From a checkpoint of a small transformer trained on Wikipedia: LayerNorm before each block, tied embeddings.
MLP neurons of a small language model. Each row is named by its layer, matrix (down: output weights) and neuron, and shows model dimensions 48-143. Each number is 128 + 24 x the weight over its row's rms, rounded and kept within 0 to 255.
Before each neuron's rows, "raises" lists the tokens whose logits its output raises most directly, leaving later layers aside.

raises: " to", " To", "To", " not", "lem"
L7.down153 [ 88 128 127 106 128 104  99 129 121 122 144 147 130 134 154 114 163 105 142 148 154 120  94 110 133 136 109 129 132 161 109 153  87 151 117 146 103 132 136 135 137 161 169 117 123 150 142 142 122 125  90 117  75 142  95 154 171 138 149 196 137 137  85 100 129 104 120 154 104 148 154  85 146 154 127 163 140 162 123 154 107 129 118 140  98 144 112 122 133 112 179 132 155 129 135 149]

raises: "ste", "st", "sten", "body", "city"
L3.down375 [176 109  88 150 112 108  41 158 118 117  87 105 120 114 105 105  83 157 145  84 129 119 139 158  89 171 114 102 138 119 102 177 103 156 153 112 125  95  96 119 148 118  72 142  98 130 141 122 155 172 110 137 110  74 160 132 148 136 142 145 129 120 141 113 101 126 136 176  98 116 139 111 145 173 119 126 146 127 175 151  94 139 118 125 113  95 128 115 145 118 110 156 120 125 140 134]

raises: " they", " it", " there", " he", " these"
L7.down768 [151 182 106 132 125 122  92 132 140 110 162 142 117 121 117 116 105 125 119 106 144 136 143 108 111 120 141 154 134 162 128 170  98 144 141 110 138 105 115 100 127 135  79 114 121 125 108 135 127 142 162 180 125 144 162 190 117  91 148 131 149 137 155 150 119 128  57 116 105 153 115 151  85  99 121 168  68 147 109 107 147  90 142 120 115 137 118 107 128 163 126 162 134 131 120  97]

raises: " specifically", " except", " particularly", " including", " consist"
L7.down1080 [100 126 167  69 130 108 101 102 105 153 125  88 123  96  93  96 124 123  93 173 127  98 126 139 161 140 157 140 165 124 123 146 131 124 118 171 105 130 145 123 129  84 142 112 120 171  96 118 113 141 110 150 174 108 142 135  82 107 130 142  93 110 129 106  93 115 136 178 140 166 148 121  95 145 150 104 120 152 147 120 120 134  82 148 116 108 111 144  97 151 134 131 114 146 104 151]

raises: "rs", "piece", "ive", "table", "uit"
L7.down1088 [152 110 155 128 159 118  54 154 108 131 123 121 152 109 110 110 149 133  96 129 135 107 164 142 105 134  75 132 116 133 171 166 106 108 128 150 102 136 151 186 113 148 116 123 127 113 120 145 142  95 124 132 174 145  94 108 119 140 110 131 119 173 132  78  91 139 167 110 148 113 108 116 168 132 111 147 116 155 132 110 128 117 111 113 134 149 105 193 104 145 116 142 126 122 154  84]

raises: " to", " until", " To", " through", "–18"
L7.down720 [ 87 118 148 130 139 100 122 140 123 162 155 147 172 166 170 161 132 113 162 162 138 121 129 123  95  90 110 134 119 161 146 137 122 157 148 104 131 105 119 129 125 146 150 148  81 155 124 138  64 100 161 139 130 156 154 175  96 154 132 121  89 138 155 112  95 144 152 150 140  97 141 115 114 125 121 108 108 136 131 108 158 132 125 138 142 145 153 112 135 117 151  97 129 115 112 126]

raises: "'", " of", " towards", "–", " as"
L7.down345 [143 147 133 175 158 142  97 150 145 152 132  82 131 129 133 121 171 127 110 132 151 154 102 153 159 116 133 127 167 110 112 126 109 118 169 171 124 134 128  82  80 152 127 103  89 114 112 131 144 119 167 152  90 110 109 107 146 118 162  92 118 158 133 127 131 147 169 115  82 123 104 133 146 133 154 163 113 129 106 115 106 181 135  98 117 118 153 148 106 102 107 137 159 117 136 105]

raises: " apart", "ise", " down", " away", " another"
L7.down943 [170  94 110 121 115 103 115 109  86 116 160 136  99  80 160 117 169 143 167 160 179 118 143 148 122 111 116 138 119  95 125 124 153 130 105 134 127 126 118 124 134  73 128 152 104 114 133 118 170  99 137 164 118 132 134 139 147 124 140 159 132 138  94 134 125 126  98 141 103 131 122 167 142 126 163 142 120 109 139 151 105 134 142 107 159 151 130 140  92 157 109 135 138  95 161 149]

raises: "---|---|---|---|", "sq", "ocyte", "|---|---|---|", " interviewed"
L7.down864 [131 133  74 146 165 122 168 136 115 140  81 138 163 106 105 146 100 122 132 131 158 112 106 115 129 135 135 129 140 123 120  90 160 140 111 137 140 125  99  90 118 116 113 130 121 111 123 131 116 159 132 148 145 113 100 144 131 100 117 149  99 145 110 116 173 117 148 108 157 133 141 120 108 146 162 148 167 189  91 141 155  65 136 110 145 131  86 164 144 151 162  97 151  91 127  93]

raises: "\n", "3.", "They", "8.", "2."
L3.down754 [135 145 148 145 139 133 146  81 130 158 149 157 110 148  95 172 100 118 124 136 133 121  93 159  96 140 150 122 125 150  96 141 145 183 110 139 107 153 131 120 136 123 178  93 135 131 126 115 152 136 156 167 109 138 101 119 134 147 128 122 190  95  88 125 164 131 149  93 112 132 138 149 108 212 129 144 139 139 110 137 121 129 145 128 149 118 134 100 111 143 100  88 143 185 128 136]

raises: " he", " they", " it", " she", " there"
L7.down1418 [120 152 100 147 120 115 120 113 123 154  95 128 112 138 155 111  72 122 113 138 145  98 114 127  74 126  98 186 127 134 143 121 124 178 144  40 124  86 116 130 118 144 116 139 144 130  79 126 139 125 190 131  99 140 107 187  94 130 144 123 154 141 111 139 161 134 124  88 175 108  91 171 148 119 156 145  85 132  93 115 130 115 135 113 127 162 132  92 164 138 136 100 144 150 126 113]

raises: " he", " they", " there", " she", " none"
L7.down696 [136 152 128 157  84 116 243 146 151  88 106 136  93 148 115 105 111 102 122 114 139 110 133 114 117 109  98 101  98 142 107 127 130 127 130  79 129 105 164 142 135 168  85 119 127  90 128 154 120 141 175 171  77 146 121 165  88 118 125 148 141 135  95 115 109 118 144 153 139 141 135 159 135 152 111 134 116 106  80 143 130 168 120 135 130 133  99  95 168 110 133 115 118 132 125 157]

raises: "---|---|---|---|", "|---|---|---|", " to", "ienne", "|---|---|"
L7.down581 [116  92 105 145 103 108  66 125 117 169 150 143 123 173 132 157 114 113 153 115 179 157  93 140 122 108 158 140 122 154 117 133 159 156 125 163 107  70 115 160 123 107 149  99 128 131 127 150 121 144 125  98 103 106 122 104 100 130 120 128 142  99 105 114  96 137 142 107 138 138 137  98  86 138 145 145 159 152  96 143 160 122  80 146 148 114 141 163  92 119 126  96 136 110 146  90]